Part of a small language model's weights: RMSNorm before each block.
MLP neurons of a small language model. Each row is named by its layer, matrix (gate and up: input weights) and neuron, and shows model dimensions 298-447. Each number is 128 + 24 x the weight over its row's rms, rounded and kept within 0 to 255. Numbers have three digits each. A neuron's up and down rows have the sign that makes its largest values positive.
A block is one neuron, or neurons of one layer that tend to fire together. Before each block is what it responds to, as a language model described it from the Wikipedia text at the highest values.

Description: Second piece of split words
L3.gate840:112145132140131130097087130112137144127145105117158133137122117098088165135119114168104144111121131177120112121157128092111126133155135113169087125160116133160151145145141128103145138064119122140140121209130171137133126156105156136161091118166114114155131117180087101133130128120139086091107128099145124106134076129148112165100148137149160119134150072095123147141096155162130124151126108139093091117141117115130093113155126153124164164134147098116146
L3.up840:106158119111119185117134167087138124098132146120127161149071127109155124140144096127118106147138127138122155128098128137140146117112149140145134136137117145122138115126129155109142143133118140126125159095139154131138130124119164101135127113148109157132111081156121100105108148117122125121141137113126137149126102110172101136112154099118112137109167134077126111074142132143137118103161098135129158136126129099177095123145125099129166148119135102163110
L3.gate856:131096139137102116103137149091142167102138145098133112142059136131147118144154146120115133105115100159118155133137101138147165096148085113173109098136168124130116137132141082131135128119118173113128150114081117169137218153138126137097104082154148163124078120132127123110155110082114110124142106114139139144102120115116137125132111177116133154156133109099074111119128124150142138140106096137111159087082108140140085136169137105138116129107105103145129
L3.up856:121124130116124128119187129144136099104106171133139134150122105138123075144152099145151164119129127107146175151118130113144132144158114121112045128107125120185138125129153132157132127144072151145144134122184145127127099145141093134120044118127147118099127141146100147123090090110107113124148139116126107088119139150139121115113120166124120111148147113117112123059102118132098133107100159114132107086158116105157101101122127110101106149095087138124106
L3.gate1019:127122102134132130123162116126131118147124090130123137114110128160101155132143112155052124138148080145101128136106123127134155136141093107135111142117109129145119141162098104109155171106087164133156128139152111125151155120103150126115104091109090157148034128169092097121136122141155107144126119129147084156151142144142150150157136179107117157159139131148077130141153086125161069150110126126146146110130120131152098129124161116159149148121119109110113
L3.up1019:144159109091120147121122140081128123131130123122128143136103141102119120127136111176116117181118073190158149081160137151146136151131120102154125142135096149146134134152146139115157170115158126187116117152134143122113156132109164152134164117118107187130105118128113156123098113123132121133152122138139102163113091104188162095152135209112114162139119097123135123069116124111150106080156109105140123114121114130202139097157168098142129139146121129136112
L3.gate1106:115165169155094151172107094116137141131158150120138118127107165100094161114081114120121095149158105152143107114120095120148146168152097134146144132131132136099151125094120122112129135073118143121126136144117145146157149115112134110116081117141111127140080137164118165161148099095136097104136116130146110167065121140149142154188122168113114126135148164148138122091099126108168121148155085134139168122146144158178136141159175130097127140160115132099113
L3.up1106:146150160126118137106095117141150120127117102096101200157121128133064194145086129146086134115150125124149103099142110140123135118128110153158125119130084139143112131120129066122117152070130139086083152124145144145155083151143110130150121148078137113120151144094108116119136114139168133160130112144170113143096131176139140121144149159124139142105135131145111107113082110077143123136121125117095147136131159138134130148145153154155121125126147100154134

Description: Mid-word pieces and before
L2.gate310:135136133109139151160142113127131103125122083096124151124101113165152110129110101115133110091140113104127130148110105093115143093106132168121125157092104136137152157137135144138121135145129148175046132115132115159146109165117119127130136117187149151161155101129132108078108131136159082164134121135156150110149178076126113118132126150129090175177129116075123162100127086162119101066142147116110174148121100110143148162121138159132138094104130101091115
L2.up310:127161138144173144153158127144101099123126107181123111127143086159113086135131109109162106113136106126097124160072126162110110115098122154111128133110131104157127135144138090109142140179091112152063150141110104127135148135086133122139113173165173124146123126122108107143100132134145134126141103102122154177141139077122075130147115152152105162160110149139107155132184129110136121087109120145116097131148109114151135124116144141109171120148120117120125
L2.gate784:169126160117111123127127128136179157122122182173097130142081158135110125152101127143122143116156101090160128092086162116113155106098096113146160094096125128088162129167107083148118104150124119144146094127144115144134100074142117130135175141163088167106141134085134093113164124124140150173113156145155149114083153122142142160133147110103119139108133137117114124110119112148121122102135126090135168141110161151143092146114159106135105087078117178095121
L2.up784:152093158115112096086113131102161153156173159143143138141126126117143150109119151119112116158147089110128115127165132151133112100097152124150109144071143163102133135136096112119139102133096172109156103134101124132140099141135123133140143131093100141128176117105135144120155119150119150100131133143126116129149134098159162140118143116093149126138146097125160145113124175090124109119103125090093160149093111146142157093109177108081100123116078135108135

Description: Word piece after B
L7.gate18:166124106108146118117145136157170117151115163110112109141125110131178140112103128126166112138133136121135120174146155106078121130141145168103083102137140128068165098090125155130138144134125179153141145163116137133109122110163156118117166165113152104113104104146120119127117110141130114134142153123151129136058108123119157183138177099127101149112117147127101142114059101148116137120150147158131132119119130144112157096131151125150117103114148145094135
L7.up18:160123092113138170087109110141107138134129137165162098125146135148174171112106097150139093147107134127118146161095139122151124112186148155114103141145158117097120116136118159131126105157157131182155143071124135185120091111093101120123154162162119137118127135135102119123101111114133129155116163120160111099153086144135146133121164095106138120096144124132157129108107141110159149141110107143124139114131134109141113129126128137156147097158157173117104
L7.gate38:147127111110148148156102092123191136100110109081148151118120148117151135154107145124144130074148135106143174098084115125141090147137144130128089107144121133127138104098132154085129136111127119173089109101141149102072088176126139108115130106110115136164137134148117175082140138114134169128090120106176152125126104134148137124121129100135160165161108117159131182155105122106158073126137160176094153156124112123149161092141076101130133126156115124173089
L7.up38:116152134150120078090113116145129148166147088143167102119123113049124130125143082080119125149116130118114151123129136128153103141164124107123112131192167139117124126130149137121091147088103137133176146114117104187166132143140120155110107119099150156150123155121108107120139151137157116131068149138130148152110074149167100129149146118151126119087122104147112109091119134160120149110132099113159102124112095083119109137162124149132136117124086141098181
L7.gate279:136170144129148146114146139124141104126116153132130124143111135199143123102110150102111115131124103155129112180129089146137149138146219207106159179176129105130124124122136115129090127144125145115131115119093110139133087149146169087122152114115147154137082150132123164153116117167131149116130128123158171167132082167104087114119082110151150117141162148141159127151123149111111170123160115135133141128132100116127134083105093118148114139168139139110144
L7.up279:159150155151110103121114139122114120137094117120191099151138087136139138123145142164128134154121145153121134157149099115085121157110155069136107114110114148146081162065083150156138118145105172110147094128135156115118110127154116115140138134151107122088144120087136156132149103140109159121109124103072113105126168134164129115140111146121099154140139130131113114141136132131143139150067136096121125144124142131123103147215129113132142147090116106101129
L7.gate355:179140137109123104129125128182126162159118141126128081165112175121136112128094096141103166123100142120103098119127122120166069118111169138168105127125139119160074108156150148149137136095122136148161112138121160159141104088125118128093094069138119181111159148156169150100136119103113169121088123108101133110090068117157101102107141140099107118124127091107113161155112157085129102111096140137173156108168108094148101135169140123132131116134130151103154
L7.up355:171117131096143153148114137108127107107165123155154145124108110115144099140164152115128142152126147127095148176125180157148133140130118135157106164193102144131114149109127095122110167171085104134127126118105141106098120126125186123127137108131085132102181124178138105147174124151132124125103115155088094105164147138099142132119133145103149138139136140132133178144147144161153098141140163155169127138132118183138183111077091126138133110142094142077074
L7.gate409:143133129146124137111154195112104142168113097143141109119123144115142104122103118122122166111149122161135144130125129096136076197167143107150110129107118167100146092116097163129134111139111128145167153144114121166122172095124159129085134123128077111146127111130139105139138148135131163169096096111135142126121115119155142122092141131117157151139136158092118103081094150114142128129114155068131128110132174083143120115113119149115134113116143170133103
L7.up409:139140113146112169160119195102133161109059101137132156123132171166117121129097134143137078137129145120099119131146128138113108154129112128123112094157137125136090082119124174160072136090113133140114141115124146143137163139153107060134109112141075148136111175142105124106135148163128115141130152120131149151134132088089134135081134133140151127113136142108119125102122072160144095152136166136112109110119132135112123146108138133090158124120125140120100
L7.gate541:104154075125154165092123092138124154091118133103183153107108120111120101144147126146125117136151180109128135131161135117155122115137129162114128142160136121075146117122147113140146170161148131147117173115171126120127134119125148115155098131153127108152145148168151150158148161145168151086091136126131097108129097131096145130093138100101140112119085136157110122111120134149136134158123132114159123167097102092096148136123147096170119138138095135174099
L7.up541:134212152116125100117139085113119169135048139127156133126111154118146141143163164120084112138146118137138154127143127121131162149133148118103105136147109114116133205090115181078157153085177148131158101122114135148127156139113149118135093144113104177132075143137133144138133095098097115119155137120136155141137139147093136142088137133105148147148118133127131087140154147124161125138124144129135121173138136106126120141165153162108125132111141108133126
L7.gate1057:119140096125120160138118109142104090101116125130146122138134104174115050123124160129120096134147170115160128106104135172132141103122140136145112120113138163130177113121153147149130177102123130098137160070142135134116146111133150078130140161116133144124130166156169145122103113147158203076092123121150111126100109113118135158115073099107117141139152157165157143130145107130142100132151130128094135194176099137113146135148090141179143144125116113160124
L7.up1057:135151103142091089162119145160132073146132129108137156172073123185134108126185177158135133114117140125142123136119142158125107135174154113124128159133111119112163150098157128152147148063127110136109119108061153106115130099153114073118144134122091124163154110104127140147122121169106155134134140110135080123147125141113108117109119159103117121161105149148118134116141092110104074134103151127146142149126118111143090135116115158133142139162143176162110
L7.gate1070:153137149138164106135129108147164181159108104123173098183113137119130093120124108124102155084155132122141100173109125146099102114162150147155126116116126125118113103127123147139124146150105154114127156115116137145110135121083112127105152169091138137162129107149077100112129132151111126176101151123135185123145143144110141129184127148099140134158142105117149100153112141123100131155104132067129147116142148156108135143144089100115118150111087139123061
L7.up1070:134146099121115117090134120113150117122143108144146107148138106072163136129098090154137114144142133133130139158148134201099122162116152152177105154149087155125104128133123096106117151147099134120155100109135138122126116150133137138039103171106149143143144133142059113142127125108163146162112141155162127106132138106143114128144132179097106135130108091124150118147098104109126087141115144076165116118116184165103069150111125114130160093131145125146120

Description: Mid-word fragments like "ed"
L2.gate835:074133128137099160134145171144095158155096155123141133120098159117160145168151107137092063151125118115134117096112133124133090135158109111148193182145130146111152108159125125140143160143158131131073116097084105145094138147204138152094176143146128135113115130105151106117136109114129092180150109123143147168086078148154109115133101157116160143165146162106109193139146093108153094110132115096115151109118124089126130143149102149118139128150141154153124
L2.up835:131116134136083174125169167157087126132135188144126151163130149122174155157159130125103096148100124115157167127087101131134080112142104107123163157126135156135135112133127104127136143140155159085118083087103105120102134106170141131081170123112136104128155145112150129129171123097129136155139143143128153179089099130131104119129138118141133143167123171112136123111151098142125115108106131108125071084132085104109119125152118138109139121160135171165150
L2.gate1151:131110105114090143172100123121133128145103130106125138103068168191145112161145145141117141134168122125120135106057149141135177140139139155156107170155115156090115104162127128143151113113147120158105078070158140149155089161162089108096140128129152150114084109099122155163161139148153124168124129126117121145101113152126107150110149125088170113149095118108116163134086101128150130128155164066110095099150113097089120157148140145117147098165112191109105
L2.up1151:127121100127093131151063146137116129126120137093103104123072144133137146132139118128125151128152114150175129130086182145142122154136149116133140108132132133127152163152149142130152133136115132138116154106161142156133122131088104124132078107109093110121123131126204109095143111142145113085124096147137131148121088113144152067137158130144156164133120085134087133172113122152149134118134141113172107108123114154119157119135132105148136103094090131111093

Description: Mid-word fragment continuation
L7.gate96:120171150112147146136083107145103137130152147105102129132145144119111123135131095109112125091103105167115093124127153121169144103130118135165151135149112155097118131110120129083141083105150129140112111116120127132150149120093141123133149162089119157100113139146148111100130113102183136115144114155149130152131132137167094151083112142151107181118106088159133074100113154113116106092146135139150129182103110157172138124130174133128140156090130152075122
L7.up96:129162169118139148121113117141072148156132140127131126142165107129119159109156106116089118126107117111151092130132133123144134134108110148166152117123124147112123123131113182105164111150158129115136117099115128142121157107112086108167146150091126165134100086174130112138099123105160153079131152129172151148151141139180122149162128141118129114100093130120145099106111146080151086103118174118120129179122128174119107146149117104125111134121118128087140
L7.gate158:109112132099109109120088120140163089138144156116123120108111166122145154149113162152109147124123114126095137100151117142169165140178123170149149125134131157115130097118146112144128086146128095116104145187124145121136061149131164129097097112127176151124093171150099113153146120172170111127117103108144098186106113067102117153110125135130129094134165133099121110113122102134135116161158091127161130154120134110157135143136144098153119102138131100145169
L7.up158:078130131070108148113094101104094117097129146138137129104129128139126119119107181133125155086124135160119140101145135126149152147134152148128123129119109175136114117118152093117141148125168116131099121122152174156151140166135148130120094118126135128169106167133114118125134098151149118164167125126113105136100070141126145159113114125146126102156136136108172111076137135143187136185120087128171141113128109100141108150154163133118117119119086115109138
L7.gate318:123118139130141101103114148105163096106094110136168126113138115108111133096128116152141089140126107176147160136143095107150139134111131146206148120146131157126099115154131113154133123137144118117157101121111173148131145162142130121125126122120146150136139117145110129165089115141116119115118115165126146128113126121157108115155193108134127141133100094130101152154115115123176139133126125142177177140118148155156139141112193106110090130121137077101108
L7.up318:100127153171136131112140125135112132136128137126098107120131114152133142139107138140132144165132149117132092108113142121114101157122105153124141112130092102134163153145132138154168105097117150133185164111111127131106116122114117132170070114124162116127129142100102140108089132084144094151159123103136158145070105150080152149162125124161128137078179151133170103124112108131162137135141134114135138114160140114113104128132174165119123131128135126155102
L7.gate339:111139095144136122176118109126121154123133113098123104115166116084080122124116127115130123140128108140150106103148114143180142133118111126125119162170102136092124132090129138120139117097154129164172117144113153133095135141127158100118084120135175160142152115112085165103124118122149197100102122101155108128109082139137134154129156160151083094108150108116117140141137131100166127148129115132148095157133142141108101140126140128124133129080159157113138
L7.up339:127152168129114142152097109144160127108166178169171108114145147179133100124139108143160121142086169101091100136131098110178134112142140109089176140123104105113177085061156112120099132152105088109087110130127094146168113153128154109131099116093126125126138166152137136169126145129136082152101132094133125072122116125110123142129151134176126155121117122145093127103139084138176151135108136155115088107148169165117145157159115140120161174150106137134128
L7.gate434:123109150116086130135078128113154143117110102136142131155098108127162120177107138124135144107108146136152147114136113081100085111187177121168189182144118121161115090092173097125161078083165128107122103138172136135119129159127127123173118119143118119109143132138127162108124140132131112102100104142111191125142086120171134169138123164135116161146129083119150129154113150112138141092067138134113134143152122083115086137121129123132124121138081103105134
L7.up434:138157167139124130161132139149119143144079110120138086120156102111099119138123096113100131134140108076180124139132098104114109175142153131153110169124105119111122112103145104126105070135141134169179129125138127127136133153140114107150089096117140077123163115078114126099150078132165158122098166117122139120133124152132124134136159148115137116104148119136153106093119149086104137123135147118142149096107194129108166131131140115184123122175142110085156
L7.gate523:179112131143164148145112167117102127120157157154157102144123119128124141146141119132108120141103109114103119102116136137145133127090141156177137120108104153134140123109126106100071122117129138133133123187128150138156146085137148133095133159125180135128157125105139160135138132140119143122104161181105109095137102088121132129123112140104130107137142141128148118173100109105139123116115168138166160126111098127154111135160127140137127107116121117078134
L7.up523:150130135129116127127125126115150103118127114101112134145122112118095141099099099129121170097146124127109127117090129086111090128161058144103128140118140134160149147121139137124103089134123138122148123163097162122111123125108163093127091103187094131141140159088161111142129159125124123127127116137123108119143133170164121103100138115179151128155165064134143078127130115161174111103154146142157094117126169175138092165182114169113111151151085136097128
L7.gate691:169124116144126126157151136131114104129105102123087111104116121122104128132099143138096145117090168091134124128145148139159144136125128145162131105123074124094133093117133132092120076103144121121106120155115134100129070147141125133149121074140126111138100165096118146154141131120082140117077127112158131152104122152150117142141161128159162107109081136190141095082144116124154124126061151147115126111138151170155134100125109164113130151132126141161089
L7.up691:174145174158127177128095181116115107126107164136110126153121191128135153167116140115165127119118092130150072121183121156112151155121138160149113122120136130150095150140144090105123154158154130120115118139161139117106134174115104146169145166128133135102127127158159112144083131147117143137129154136111153143153130134143121159134108118136147123143151130154105080090147161177119130120136093133176187169155105113140121160173133148125110134085129126112150
L7.gate1170:144123111098098138117153127153124105116148125112141141135127120104102172118127180159168099137107112141149138143110105058115132119136113151150190159142142118133106106103129146157121124136113146135138103106131104107122126151162105127140104109131144130128112137130159167092083096145120155125125136131130120095164148135106132129120113164134126151080139140137084105167094138139167121165128147138090095127130154129131144103186180155112138129142129144143094
L7.up1170:102149124121099143118125158123116131123127124080157127126112106195180128117113134130110162169140172123121146089176111108079154112106131151132115141132089146137127142130067113129156135118148124162123145118150135167111159153106146139138134139104141109137144173106143129095161109093092171138110128123097122110154128127116117165093128109115142136136147165105126130155123140110160111135156177097129125116145111110111122157148108128113115138154105110118104

Description: Word piece after initial consonant
L3.gate896:133112080145148139131162135144199153142106109103124105140141153142136153160129092152122114122116122162150159144094111129169117138122176111153107120184125164124125126102097187117114158109118112132083120132079118127114099106121081157128099167126115128118189095129102176119110131103139142134097118134086172123136106128135123085164106060086145138111123153095169172098120141211128116119142126122119126169143100134143083147161106126110134132094155191127117
L3.up896:187149080121145118077148165116115172130099117113130110138141095142136114125133122108155129129141137156123146119127143164123109138140135169134118119156153137083143132125107191100168142162110114112147090112143112147114118121150106161135127112126139172136109118106140112102144115111084169127123129120115153117127143126124103139121117080147133167107084131152125157119137133166135069105131159124116097181110098119131099130139128138105148192135133160170141
L3.gate924:141146133142105141109157122126099142134084091129179112085109160138094157148123115118118141106154101090098108139112123180096127157093101150068126117102168117115131161115136126138139146120111117134135103154073174117097150131121145127106081107162110136134132137123124142129140134111094154130142141167121208149108120187106150134138106117116167102126121119176166168140149181143136145128098147117090147112146167096109118121150089144118139140139151155113128
L3.up924:111169128116159144085109145135140158119108127147117148129156150142135136135138120137099092110076151150135099116092144108124095139135162133145119097196112124154116095132107172122100134116121101153128113157167111125097134079135101166124132105151081145137111125147156151105187150144146137114076142127119134132175110086165056135112120123108117143182142118098148133132115107149153137126129104096078146143105119142139126175142110116130128102138134116143119
L3.gate986:192177163142125139146169121136096119151139136149146151150122151151170164127133121133094097135118141143120138130137164112132164134129130131111128168104125157150109101128097131095120136131133136112132098123103132132154121074114149145103122166133133137144144107133167124093107085143113128103118092132153121112155124141156112123143145114081141125163130153124165126118130119158168074125132171158114149152135124089140113134133162158188171102077136127143082
L3.up986:144125162138131142177179117131135131133132142140109147164097153114103135107080107131118061137138168151139142128137154107117139132145114158140144134098147181111120125127088111081149162131117159097129077158100135154141148083053113139090124153137104140155122084139145098085092071118076126122102088153133140109164107147162100141130113122109125123178109136126147128128178155092156122157132156168126149156132151113166104146111151165146134126089089138156135
L3.gate1031:111111122136145137150154125147118151166104146103163074114165131092131141104103120141182094136163116121099152133102138095140099127141121113145097129136166094122089139124146123077115105061159094126137162098098132145173162077125099141132114101140092169148123124105139122116106134153113124076124120173134123098104095089109135168129143088115103168129146154146143099088078159118121140142140086159115134188139113121150089116114142121148102111092130098150121
L3.up1031:128184127124123135139117136171087165132114171110117123156130121155141127162105106139131170125147118159114150105127108166127173151135133121111116149163163153075119094122109130110090137136128099132143109102151120127096133110137142136073088120122125156161099119156146129166109132120074119076113123129167126141122117119110134098113157154138127149151109142175102131113089177172103104105138122138132115141129119132147133115103139099138114135113098109149066